From a checkpoint of a small transformer trained on Wikipedia.
Architecture: LayerNorm before each block, rotary positions, biases, tied embeddings.
Training: a variant of Adam for these matrices, 357M tokens, 10892 steps.
MLP neurons of a small language model. Each row is named by its layer, matrix (gate and up: input weights) and neuron, and shows model dimensions 0-191. Each number is 128 + 24 x the weight over its row's rms, rounded and kept within 0 to 255. Numbers have three digits each. A neuron's up and down rows have the sign that makes its largest values positive.
Before each neuron's rows, "fires after" lists the tokens most often just before its 100 highest values on Wikipedia text that the model never trained on; "fires on" lists the tokens most often at its 100 highest values on Wikipedia text that the model never trained on.

fires after: " |", "|", ";"
fires on: " 1", " 3", " —", " 2", " 0", " 4"
L12.gate401:100168116135082103146098147146138122146103107141108106096150109122121171113150184106111164104131100112153126110153098100137197123087137118127110109111096134125111105117088172148102106140106122142107142130165111129181140135106087154075130180120127104103155100133107087172120179170128158129052150135128127110130086131159136093138137120121145146134148153145116143148130153089105132139182174129137122143096162130136125095148133076102141105121159109100117106084114131125143137118126112145130114134111140123099117136143115129144106133161135137161116109126125130105101139139112167121
L12.up401:088148124134114153170052100085138161110100144101100188101124139132118116085123156118120112178166143144143096153143158140128133122147150115146137127110093084112142146166119140131115139138103118150143124106125137110137131110151103113104151155155165142134130117135098073122136130174121094124162131128153093119121148107140137159150157148152104115127107155069112124153126161135124090158162099092138123146129123141120116164128154164170118102140132133082078096076137115084166131159128142106159113133190104160121141110130090136118131126121142119143120105150152092118132156131119122140

fires after: " U", " to", " of", " |", " from", " for"
fires on: " the", " each", ".", " that", "  ", " every"
L9.gate348:161129118154140103113120103176179156153094193161118081133152132118157140103104158132145120161136154139162127114151088121134170162128119152146117100124086116124157131115134114137101091123123140154176165146142120112115166158111078132087114130149110142125121115128112128088079133110148112092085113132170163157087133077099128168124085113150099132122123149147102141136157149120135137125086122133128138146127114164139113157116087133139121140140120107115120055118122133125151130097133126107120113116111145115148144142073167117134108088143107098139135130102134103161110153147168145098
L9.up348:097099098132112196144153082156098127127110135123161151097153150133124147147136140072162135148173119123157137136110134096137127152138129102162149135171132104095134191113143140120102131122135091122112126143109129099105118113122121119132144141109133124114144088096081110146116083128127163143142150121103114144118140124134127095111105131128147138150153139141126129102114081140071140126082066128124123108116111090151121092138139107129137155140063140130137149150170159116130109092162170103187104156133150148101109125102105115128123147154151136150162149146173129176136153088131155148

fires after: " |", ".", " that", " and", ",", ";"
fires on: " |", ",", " (", " /", "."
L9.gate208:152098141110145159146153134131145154091117146164152159069132158157124103136078157119172139137160120078145085119148139144115166158100132131151159103138147102091116150110130118103129109150086142111129141154112115095137121157134141119137141110117100168127117121138118121103116112142166138120127159167138177117087065125144125109121130152140094145139136173171132079119103121142098110119130161144153127121122140160144058086117133114124142127099115137087105104102133155108135159092153138090158169128107093171122126137136102118161103148167125116133177105097117112130116099135142146113
L9.up208:106189141124141106147088132133122118082116127139144127128135130133112095086098089135126124134142126094137158102123142084125141148140122145130096112124114133122133166139162116106168152121133164112149123169134152125120137145153146153143098122156133138120115102196090139140084128090168146157084116161091163076109120127156106107086170125121111119141104147134112123142154101132112130104093120085177172124158127097145112119079120143120127106125137170142134118168141133137158116108123141062104131168139122112145156150109161112112140098200147119144113148107145110120106109137161092140

fires after: " 1", " 2", " 0", " 4", "-", " 3"
fires on: " |", ";"
L7.gate337:139166134204096104123175144116112120133087121188137128151127152129074142085152154133131141113128142141095117147137144150139170113157126129101112159168087138112135137180127123097158108131146130115097154125134117139105121118109126110140107148113097146165112153133156131115170136108139172128134117128091161143093149085094130145098111132153135155133097141129145123130102154101121126083124107151106127140090108151147138133116136107129129120132149129088144087154093106159126106162110168109114148156117066179100168088131123113085092173103119136096135137123152124086121136127118155111
L7.up337:105101146157151162138164149125158138141127117109140151137128133098114082142124129144067110083095101132105129153129167116118073083139146152129123125096096126148163162110137074136132126162130161119149103108171125141126087155100110106122144101141152105138099131136149118097103138110157143141153154097113093108149120103146123155111109145122157109172164147127116124120135111139115157169162104096131169134119116120094146124101143161107146186128165108147090140163102151129138131143157089097144158147143152156125137133152117087110120121127080170175097157160115108132142084131143112141

fires after: "\n\n"
fires on: "=", " =", "y", "ain"
L7.gate431:148115096157112118161163147122156144114154130118167139090178120113112108125110153110128150113114146129125107117119075120131132109099157117094139137145145142124112127146074135101112079130097111099131130130144147104131145146161126095091122134096108128104106099111086175107174142168145103160138174144106084163165136111119156094142122183105096149102139136105112132136147115141131142168164153118162092128115172165096141131123128118111120154129108111131139144083129084174136147099155119145124138086123097120151150099128132114155145095159116106154128118077177149107154166138143114108
L7.up431:151110150124137146115113106120132119080126139141121106120111112168103140164114099125132130155126156135126111162072132130159102152168159117158141111112135120131135130119126138110143135106154105146134113102142146106175099178105110123087124153102131125119151103098105134122151131141112124109154142146136131119166099114101170130143117131069129183083142060144142160109146133101135139123140112156145096161118104143090112132138068119206130106097123149128151150099162140125111131114113146159148110093154092117132161161112103148146140101097131113156170103104126163130125094160121061137

fires after: "-", " al", " v", "e", "."
fires on: "-", "."
L6.gate495:119098120121167148154123152117116178162163150128181134091142102155137128124125126094131162143150111096189131095118121117131101115137112143142174113086112139111133160101132134123154110093117126125116108111181112130101146132077091116152136117125115130190131122110112115097146101154132183161139126179118135140166097082151174108137104121159149122124152146113140140121113144109119158092128069170141125140126134129081066129127119133126131194164105131149163116114123115141136105123132123086154145159130121097146127127120125122113116116120119136112123147080157116183123136140103159122
L6.up495:108126123083172118114109120116126098100126128143117093096152129109111141109131140185110132111126124107169136151126115101112127096134152103135170081137179127097114154132168098132101163137069146101110155125150100118137134129107117145169142088117106182118146090134117119126159072123152152128157114124170103096145116117111105156162083118137126108184119118086140147142119093137106155109140106087127130151158113130109132163120109075114114142145136111159107132160125122157154161109173140095137116152161151166141116170169113118097158117124115180123147124129128143119116119138088145139

fires after: "|", " |", "-"
fires on: "  ", "-"
L12.gate419:118158153126165136112135114152116109120122117104108117073152096137128119103135181130134117149140105088148150107130117099129140126109088147124090145123142089116151145131123125046153136151132116142115161128177163144103123132156081121134143118134118167139146114077134120156105114146121150138113143112146140157111070122160116170117119110123113153156107110116135113142132134114129120098091160140124127133109172152127076087154144145114127090095116139136142114125157133100160138123181101141133166111132107113183107101114166116124127106123128199177156109107115131174073153136106146113
L12.up419:143124119139108143136155081135117104171087084157175141172098158161135088169111158099100150155142128141142134104112118145136128140110140127163102143112142115147157103191142128113089138122122150105069127135113107115150161106107131159124142148111152124153082111136077144140171096130107126163108114131151133110121096113111156116117090100138110092119123173110111118120155096123107095108182141156138066135100105121131144122154134129127132106130139136138152099168110118148099137145128100156105177079103148110121118097157153145133143172166125120090115133112144147103126148109158103131

fires after: "=", " =", " |"
fires on: "=", " until"
L3.gate420:126191092149168135116126117147079124133113127166135144100155121133100134120109087105098127116129098136121104130092133126163114111123155142105119078131077105079117106135151153124147112155116137119137135145159131143110121083130117095158130141117117118131103115120118148080114149153195150144169155157130156100173096133170134091122109132118145118136127114132121152131135149088098116090119130153121153109124145124135115138108140120131129144153101081141180160155111143149155122135111124132163120139127079174151178137130121116102139161174131121111137173097135148105171074143093081104
L3.up420:151165140124118153118095134106132128120079108142137135122158121113147109147144080132133102159058107150133155118146119135124148175142133134166098133169137188147109136156086083086090144125096140135142105150091154120112178136129147138085096112106085120113167140099126067158166133135147142135099110114114126151125142136119119169076112149114137123124122095133096130121104115090108145092118114177152089111133112136138136112081115155105138127133162129094129144111172129128143120137131093128127121150133133179152106150166165124146173158137112148134107148129104122157132152129099151153

fires after: "\n\n", "\n"
fires on: "=", " of"
L9.gate312:117127101082119120128122138110176115104112145098117094093112133166109111133136140125152117178073158125109137113117111110161141133142174111123142143147143169128129095129165130112121118097163139117108143115094130110111179108097135077080127089113128104131174047108114139111140162138187125127123145138129068158140103163145134114122136144128142149126187155119104150108141122118111157128128134136144145090143149149135101115095136104127136140135100129159130119110132151135168148127129137148190177151139168098120120140152121143148136078135089094130130126113131138127140180132115137084
L9.up312:125102122103145131100149118110109150107133134156099038140133140125137133177145129112152102121148080137143144132081129155121162116126123121137137121125147124159088138159152143130125098135110121134126151103076109096118109141174127142099097135144123131115127112126120161095156183111137106075114156097159129145135120145062113135156125155104167147162120104134152111112064133101134129103159152154133099136073111166122119148166112150127163102123110160153146144088111100113139150123145137129119176132117163187131083152167106115144121122117125104151136127142163139154101138133109143136

fires after: ".", ",", ":", " that"
fires on: "\"", " \"", ",", "”", " “", ":"
L12.gate309:128168117123175134152087124109122143114108212111144122110112132128150084122097152148164122133114146098131120119165144130097138122103088108136098141158138120129094076159129141128138119185143151124141111168116147091123102136131099125130117144118105130123110137132114089121131126114108120114147111137147115129108097125135118125095153114119115147159097128191093128143141109154136163141088119112102104125094125123146101159106148140163095140144151168111140137156152162120188118104148112124149104100132117140176134140122120156139125067144152161152126140128099172050089112132164120090
L12.up309:122091123158099134164116156152141153120138128103138108059149140129102131064130133161146118108097167142147107093115136128168130144124133109105135116158148139086124152133113155123120115132128122054152132132131131125143135142147084084118063101130133137117114088124074189105152117132120078148128132135115120137097135118123097132109161164141092159132119105154092106122081120132131131177140128168121110121136110106127129115128131094147134165118149151117141164106130145148085113147182103097173095139120165138151113154133129115153134111158139163139113131161149143104097084107135120149

fires after: "=", " ="
fires on: "="
L5.gate124:114140149117126113098121130139138153161134175148114136146125143117079105128109130101135104123138128128159120142127102134112133109127110126120122167147140136143124125145144148118118106130112131103157128096178111155084125122115101120147139115113150137164152073129152123115142151161134163136104131136154129115119103118162146119090120158112133179158151141129109161127105179113108123115129131195099140107111153136079095134101153051106177137120150095122109098128117131167137131136105166087123139153156108178124130156097135038165103155086085092134157146117122102103145090133130133117
L5.up124:179110149163133147139146136130141086109191127139141151096115109118083123104133099143140144162136105147134151151122118120132143111158202164142148141115127155166139100149125129148118172164111092140098098136132132127118118165061134100130138141095126113134118121134121109110134144105102126125110153114159131116100105165143156135139125187090142154113148113135118162110133104103133116110205104137164108127165148117106103062121087120138139149138086099150136130147114125099103139071113163107104132140123121171116117141145085161095099124095115130147125107103140148103142110109119126134

fires after: "\n\n", ":", "|", "-", ")"
fires on: "=", " UTC", " is", " Dan", " Preceded", "za"
L7.gate397:127135138134094132154160131135133177123120151108158100108132138157170121154148129131086116125102141131146136129151097132136138111091122104124149161186115098130169161170134116104111114132093128077119143104172083104142111109118125123120126148086098115112144133108132160103137114129116153149133154095130091093184097138125152149112086161129148149121145153119135157134108140087088144111150176129165156091118156106124121106146147115107100133095117141122150128098135149190141116118124106130146122108141115101116146133164166177106134102161117108095150144131086165135203156166128131124
L7.up397:149121153145125110114089071108144113134134134100089108129141121147137119143139115157110169150134106147163115165075138096108118124113104099130144146096127120181129121151139132145116062163153093114102129074117118149112115125140168157131164091120107124104100133103112157147093139124117168068132147108135085093133104122089098154128138187087158150132124122110105127148140158132136058141128134113157125143135116082129129128141138108133127116066130178129103152145147132147097159150143148151125151112129161134135151154120123142119108123150091137123141137183132112136150105151156106163

fires after: ".", " m", " United", " sq", " g", " the"
fires on: " (", " It", " people", " States", " mi"
L7.gate376:133108136164111166167106123086109106165124163103152132134171114139135123155129131150152129091102161128099106131153163085118161143143117146132150135128144160168126152181141154131160120134105123089117164126161100044115114101130152128131098125130137087152146119125151131116143161084112155114072144152101134151167121178156144146105119118133142107116100129084122087134122124141105122161138156115139125138144148122118122133067117130124120098135184119113123079147098133123158109113127118137132114129185125092128175099139143114116118090099149093095120122163152131128161169131122118120
L7.up376:155110135149118173112148158126133126102131113134092136151136119130135105155119114139157144137107113139165140153127148123138140112092094136119093103140098140104142127125127116120105130109067171131115142131104133118164116133113175161150127138119166159164110144133177111153110130122102152158107140137113174127175127088104153149110114101125155127154138150121097132130097137132089130079178134099114162128107126115186126145115094135136140073081160154111132169156169124129140077117096108135086156102098152129107128151146161112094142103127115115132156140090139097143159112208128129148

fires after: " one", "sh", " of", " ra", " ten", "d"
fires on: " of", "ed", "est", " its", "th"
L2.gate443:129090135137156155103106172092120104136123093176112092127143088101099142149118140165143168110125144112083103106129155146123111151119129140115122122143099152157083164168107149130121128148143143128118124129149107114118170135152121092128151150105126098177127120128127106116132145123150156128091140151124147166137060142120152119127154154123184122113127126113126126099126084083110174153148139158127132148125128175149131109088109090112117097151157149121098139117127140122086163086162094158128170126149176168109148150125104116137116108151133124117111136144082160156125106171104099089
L2.up443:163119165141080141152157135145117121093158138139175109117141156112183123152146166123140148141139126151126157106185117110155146117156143136147134144086094157152107124121093131139134107184141141111130144104142122131076117070114121107095138121056144132157071177135139144141129145118151097117104093105115083144140126136136136107142114108129136127113139151122088165138088158117123080115133098120119142146100148128142117106127163143167101133125174124113106126117129110130098169138154156135148113149080096153134135129115106149141133134120069119102087137124113129136116127084165088145

fires after: "|", "-", " the"
fires on: "-"
L12.gate25:115112122130140098127097164151125153164134097108136134129116097112142105123127180104154145164179099112085135111147125143141108119113103073130092083114143117158123088108095193138082133160092143099107133098107119107168159145147124111151113118148111173118119129139100141175139144148176141146124103135132145153098143159158130123124118123149119125143170189156122128157116110120130108146134117160104127113155146132142134103161122116114157162089090124132115139094164099118131145109131124136130091127086102168172137114150099113156127111165094133151153163145101139114123156086094152106
L12.up25:142143174117126148120058108124110118110183135124113143115135125108104117151086176149158117144143103092181118132081094144103114148125120131093119134105114093156123145127129145137078179125097080112127151095148118163129093098098077088149148139146095098133162140128117133147107133125148134089135113149149155150122140108140121126131147161143141135119103127137148114194126077126139138149096182135174110150129146129109165144094110103171092114166164110094093141124166119129121094125120134125118158145093104122130120157140126109148132152118142133131126092149151095151101128129160122141

fires after: "-", "|"
fires on: "-"
L9.gate115:114114158115120116105161064156118105143145104131146142086185127156163146128098132172132156148158122120125133149138110117130115102085134137140114132136104093148193162138120140101088093131096137111134095144175105139112141126097134127177135088129096133123128155150111106163139175104142117129118107116120152168142114134136120117079132132149103126141127150148141120131105168156107167111080127143157155119139102126155139159110137153119132105168127107141119114129151126127132139132149124111163160110152097149166096093145176125146112147101102129126072109127175081153140091109116091081
L9.up115:131147168079163124163148108092097158156114148120151103130145098146120118120161124144148159125153116122117128114137124118130107124112136113139148099117120109107141117138110142118159106116184138120092172108171083069119136120137117178128167155149127090130112142141130174120162110124133142113099118117181109136160132115112153131138125191124121135158117137130181144111140124129141114125136145107143164105151135139125099154154142073089077119133121115126148102119184139078123151086137120106074076094104131141116120125141135127106177150142078094133129125104134099161109129121167132103

fires after: "\n\n", "|", "=", " |"
fires on: "=", "-", " Title", "°"
L9.gate283:148126143120104131138134129111102107177128157177130112091103131142132132169084156123195119152125098092129098128110150170198083137121115104159151120133118119069107159156155119116088147112093108120126095124134105124096155117143084109109138123148109119131175096105117113172124156125201117141111137151119138131108129139109179115140139143095162118107164136148107127147142153116090128117116136128146116116145169157106111142111138101140135126188092110114147176132165138121139149099117094129121125145183124141142120105119117152125117096142086130105113152166124102119124105148126110140
L9.up283:121186161137122100123089129089125134137138125118129091129159132145108098150121166112119148162146159096139166128132127110123102139129151112130117129112127072144188105145094150112086103122117124108100151121070154116143146166136137161089192106134118161101150127106113127136129130105138114149150110137124128137102126153167135058109154146151072124113153143145136119096143097122149098084114143137134131110136133153118106085140149111119127125110141135091115116132125135140094101161073132116116146101126124150136107084156144153103102173180164115161113159151150152136098162137147140169

fires after: " 1", " 0", " 5", " 4", " 2", " 3"
fires on: " |", ";", "ith", "C"
L6.gate7:152102101160158161172136128117133130147129129129111107117141090144128128122149120093084144120174134117114101140137156104127137106136143137138125170149109113094155159158109108114183120155121139133161173114110105122158130110088110132122049097142118137091169146110163146094104059137133153136122148162136127118171131134088133102146130138106129154116118164114092139138118142127068138115166104158150148098086117119120138135117151136135116099145137142121137149127106098147103125129088164145137113078137135139108123112117157080171145126136149128153132157096108098130181085113090146162
L6.up7:110164163147131156160107117119138129115124104132075116145085145127132121153086146109095164127187125159098116140123184109130158105102120102150141135163118138134111129098109128104160102129117148123124121151080102193146144179140110132118142139130134141149106156130126097135139113110124149104155148120101118075116135161095126171143134107122126133102161125152157116116122114121104103121184106102177136106089134107105117138124118170145069115130142139156100151117121152142052124106114148161103128111130149164098113140126142160116115124141157175168111102156093111137131104153144101125

fires after: " =", "="
fires on: "=", "s"
L2.gate195:109177125112156121122123130144134109098109137165122145091100123106141138110146131129109131157113123164119087140111165120126128147142111129138165141096098090119137137159128105155090097125126104069123144147126126122139139116079130113166135129127135136115156144121127176116153103161093190154108127095118143175152125094084109130149141185111125143090119120106085132165123136121117105123129160138164115106105158183152120119136149131135059128119120114178140169155131105075120127173128142080141107105139141166130115091112137133142146159129159104110143124104150163088115118141093126172
L2.up195:142169175160156129130128136157113153146099126133108137076141115114083104121129052136108108080121124133109117176093140108182127154147121086114143093138186140090119169110118144130116130164124114124143118134166137103125152126114142159145181104154117148112172094113125115147132165088112169094093182126138097107105108127131168111142133150146124151167112118139126104121109107103119128148137166071089134109117099111106146176102092139132114106144150117128128149106114117146157124147112113136122110153140111140113121126123118146133152115143138141164099126135137138154075124187129140126

fires after: "\n", " the", " a", " his"
fires on: "-", " mo", " co", " bo"
L12.gate300:097126127120120079122142094143137143160102110158137126138141153104130146117115164152121173127126167102139178112141100090147100123118139127126129134157156152089099126112144092094095102152124140113135145147143103111101101095122139139138130139130156167105138179122135146127114132166173174116137126161067117133171127146139138125111120121108150147136098113128147084114144140192101155096105194098141120133151115152133129111082159088123137112137082133131135093062132100129122123136129155152184129140151104116126154100180153135121136100127102106101113120172111143128113086148111144124
L12.up300:136133135148174117150102145136097130123151129118113088141135097116113124127155108151191105179128112122127157075148110150144119121090151164157145130127129101114131119119152148094095132150119176160114130150121164163125111110131093109131126132162128170086116179127145085084154170133144127129134097117107175170136142168133131122116128135083136149112131138104105120128149109155126118115127129084081110126130076094142122147131132133090098126100144143143135141162108111135130159063112115162095092139146127119115128142170110124154127134094110098123155068134104127139118128071177128145

fires after: " =", "=", " improve"
fires on: "=", "ments", "ment", "ance", "iv"
L3.gate351:134182145113150107154095162118139146141136155123099129125134133069148161103164099084091147151116079152142093137103120150140141097073143104104141103112123144120148088151141170119110130146117129146107097147147151150112150101122115153127163101098182125094139088119170134159130137123177176145106140142136127123153123134163162179104119109093130127128130134143118151096117148092097086094145126155129144101167137178093075093131129099140109142122152103135172154108083157156142125133096121147139106112128118158115115125140141128132167143138146149135119157135144150104092109129117125129
L3.up351:139093119144101103097126103119108104124136109153116148130109107147167116163145152052127109109155105127172126149158095125094144142128106143147138136145151116148155129126073126107128118082115103171151101128124144163157140122083149157112079129110099173121194105132116139159171159146137117109113132143114145140138096131105119104132106123104131105149138145131115121096153107095125121138112183129174094122143155131090136098147143128136136146125164172159139125098101118122108096174166122078097142150126111109151152127118160159121130131123152112155084133133180129092127153128086147137

fires after: " |", "n"
fires on: " 0", "ti", "'", " 2"
L5.gate27:164110102120123126128145116138145165107113118145127087137130136110136122106147139108155102082121145111138122145132178113131088158107135119115120131110126087134069130116094127144138128143130126153111116152121082154140135166112102114112123147080152109124119067104147152171165133138114145155076148111135120112093133119145151165143104143124100201126132156144146120145138098120119136117152129142075126085108190154144094121159139141143117114126123157127130107127098148144142124177156145114159081117154095138062136138125138127104127189142116108122147141127161074165111158127169104149
L5.up27:092130128124120128138167109138086182125112118176131155098101101094128127145122075118163180119120131128128148150145112142118119136125138138122139144156162093152136129154131109172144175158112152119083140146111079118161147130127153118126061131096118146074073100119113123136161151154106140090095093131123119131146112074130112133126143151135135125135138137122116103159137125123120124106119117104129145126160087091109166167100121145118097134109134128124126126113155150154170128142121102141112082171165109134118121104099122115069120119130140147103153086139148124137093163151162182090

fires after: "-"
fires on: "-"
L12.gate461:109135153063126063162126144125158135162115140124129113147149111146125162160100164142147130151203136129123151091126113136145074141128110074136143129133175141079108109142128084122085124155151103181123142104103088094138085114113148110122146064151139159139156123086134126109124186127177174140141123137151086136131095156125138117127069129131109167111155117137119112110111106133110131153170136145138127113145149146156140130130117126103121114114142136113133112119177086135114112095122135140121163149146113120136120120156125130123137118087103163160151116137121130121133106138151148116
L12.up461:126142160110114140103148107163115082130120129158124124153112088106168120160104134154176149071164133086095154136111132135134138146127156086139151084132144140120132095113131125130112097117130137098125143132147094138096087170132128109162136066135115144108120197183130080140109110139159103135178107143129120134153145082101069109137162111118128106153145128125126114134133188115176113090153111123158149141163103141133126136141128106123144141114168126168151115113123116137125109109119136088124094144119154158115105118129130125172114143134116119132153108093067101100116129114125131109

fires after: "\n", "\n\n", "Population", " People"
fires on: "|", "-", "'", " ("
L12.gate178:134107115075135070127126106134125153148084111097114118110117089147112140118163147098139103131115119108154177120122176121130074134129141109115091126133175115127147122150118124110107123143146167133114137185125106143133119110137153117117148139147094150071177100129111106138100134170173121131111135129153156087131161121142137144123171127151146111115111147170099155109158175132110120162099116114112126071117138134173143104111125126094134131181148136145121147133130143110165126175110113110161112132179150096173080165118115141133110136106176122100086109134131128098135118124133113119
L12.up178:135158122103162119103123131122139112134146079126136194164116096135188131126099124099173118115113168134102146116118128188147112150085135154096166086119159133095138124128135139098143110128117147140106148108101145147152123164117141131143150116044096099087128115162137107165118115135143115175112121123147158141158152086134123105112108098133098091151142118102121121160167137112130135136081146114136135134131169111106118155118126065096164117115130088158089111139150132180101153152102133127100131127149132123124109147113161157114144091119156123137140130120116136147118162090134136127

fires after: " 4", " Platinum", " 7", " 5", " 3", " 6"
fires on: ";"
L2.gate382:154131110133133129148109156089081139152151119119155119106153131133151102102106136111137184105158134158149061123175084164125131117147072178142156131088127103081126157138148109155166092154122137125105119108165135135135157134110134144140148149092091141153101087139123166087132123131111172129148117090134159109117137060095160150154133099146117110125124131121105117134113141082098113112127123137084148140131132145106089093146168107136137135116108127138138157141091127142117144111141155125193125103152117112140141138134111064132171142142120134103118098155141143132136137118135130099
L2.up382:125098131155109128157115142166128097107131130137102109117162108130177160119155129145091166113151121113114122129138103098158137119104102160114147099122128133131165119088136098112141124139129099170093142094112151118117150108139164174141143111125153089155110188126152147164088147069119103139108136110134118133110099128145122090103151143117120146162100129099146114132161104105129126109129136115163159159112170078124121127143105163139119104158158132139117115144086081115161083152125121100161114150132134127147122126130128159075146179140123133193088159162115120148141108154091084124

fires after: "|", "-", "\n\n", " |", " medal", " 1"
fires on: "-", " |", "=", " –"
L10.gate2:141168127143099163135136152132140145139110111114148090117112110141094124112169150117142121142142095100109141110126142144131142116129140114160108150141149163174091137155079176117131144145095134170151137134116124135123159146182102111121117144132125166114146123111149135141123115138164112128116127109131149122136079115147121132141135131107123126103125154143090114109110120091116119120134140124152127066113164122136068036106177125092140097124079143095175126137157109155100151090144111159150134131138173126080121111159120104139132145130093141141105104127120125173092161132193110157
L10.up2:134113100094147131130148176100145150107144092120111164145118123162122089147148146117131128170160103134124106142128183147125148117143100103151158107116138146151126111155121135121111059116166159119104123086134117131100144157140142098146149128084141127110131176115145114118107126118120157143111099134141180085125129102117136124134113155158141144118132149146119098142102142124129134096142161138122103102161093133125093123098123136107171077150132124185116118145081175143089146153109170121119150094101180164089119111131128127082120163163135121087133124141074116115108130113172115158

fires after: "|", "-"
fires on: "-"
L10.gate315:133080138147142156163080127127121133123092136067143114131128158162126124136103156128131121118140158144131121102169129123137082088091107083118104138137108112153128137129144152124077112130133165124134126150162107097090130147118108149168135103130104117123122164108141123143146132150165096164124131129138129137136109129118169129116131156164122097130103151162119113140124154084086125122159166141183125088110169157137093109110165093101111162131083092117152132087137127134177148115136075072118099127094141149125126150146114162128145122128064131162102106132140104157130168144136138130
L10.up315:139144116088134099125132133104109113158142097128161124121149105121122127176147158123087123127167135127098124164146151119137098128108164139139128104147151134133145088132126139146111152105087141143098159123151111158112144101169142138136143120156144112172138102117132131165163117095147131163100111093172135153177112102121144177131076121125143121148105139101178132108097096081134129091150152134132112132137140083138130117110120095129113101140150082154125115163161084098143129094155100151116147122142147086135106100151128146148065123190170112137158088083161119141127135105127151122

fires after: ":", " in", " Sch", ","
fires on: "00", " 2022", "mi", "30", " October", " 2014"
L2.gate144:130151134103127096122112126144105127103145165130148136099123139139179134085128111094161122169135085084131119082161167138151114137133104123135122196106126144165118166114123158090112143153147109113124167124140103166107120171153138116126149138143112140130151124135166141122130089116145160125131117128123172156099140153102125095109114126091090113154113107132125072145116120149160149108124138153138089125076110177115057081127155114135109139139121120110162158136142139150164137122102071154118138129103138132135121140145151085092193126151131091146109119133087133132137134104127114133
L2.up144:137089154137128144105127060167137128121119114099134127139177130116147147124128119127097099128179117115114122127138132117114152102132131084144106183134158125123144137144120137101118093120133154108110132127120155152079144111072100125117130086128163068117151136102159151176126136154166089145117168127133074103151109162092098132133151120124133101098126145170123112077155113149093123122129139142158095098124105112122149157094153140117130135148088138143110107155158166128146134126142141114108149140173165135199137142100133111115131141130148105152151090114157138147101106142075110136

fires after: "-", " |", " second", " third", " first"
fires on: "-", " round", " place", " —", " 0"
L2.gate313:160132132159124134129133175132150151149104117186104108147156081126146165146128138097166105152135144109138134112137142121164133132111143205157148124121133137100120115137112145118147160132136149102117169113141100133158113092112101170128105088079159159139153078107112108118133118125087158139117124148082119113142132105139157153145130139100174141103136129142106143087119122087129107131135152156144074083133115130120104151105092143099134100113158137116123117143116121130122120106172100137153141137128114181090103087099203101106145143144094131131113157148079115138155147131136119129
L2.up313:123099126149128115111131149138156139133092139157111192102164114119108124095149081098115155131168140152182137126102157149126107129157104134128103155158126138122126134098121116133110097144102156128094093099148101120101138118134104127103074122147132121133102130109110065110110114151128141167104126125140139151105119130154113099178100105130138126118119088125193142140160125112160074113169125105104121120159179129187130122100129095125115164130160113190146108156134114159132129142125115104133122167146166121113152127116110151111147106136124163142132128116109071163156099135174136112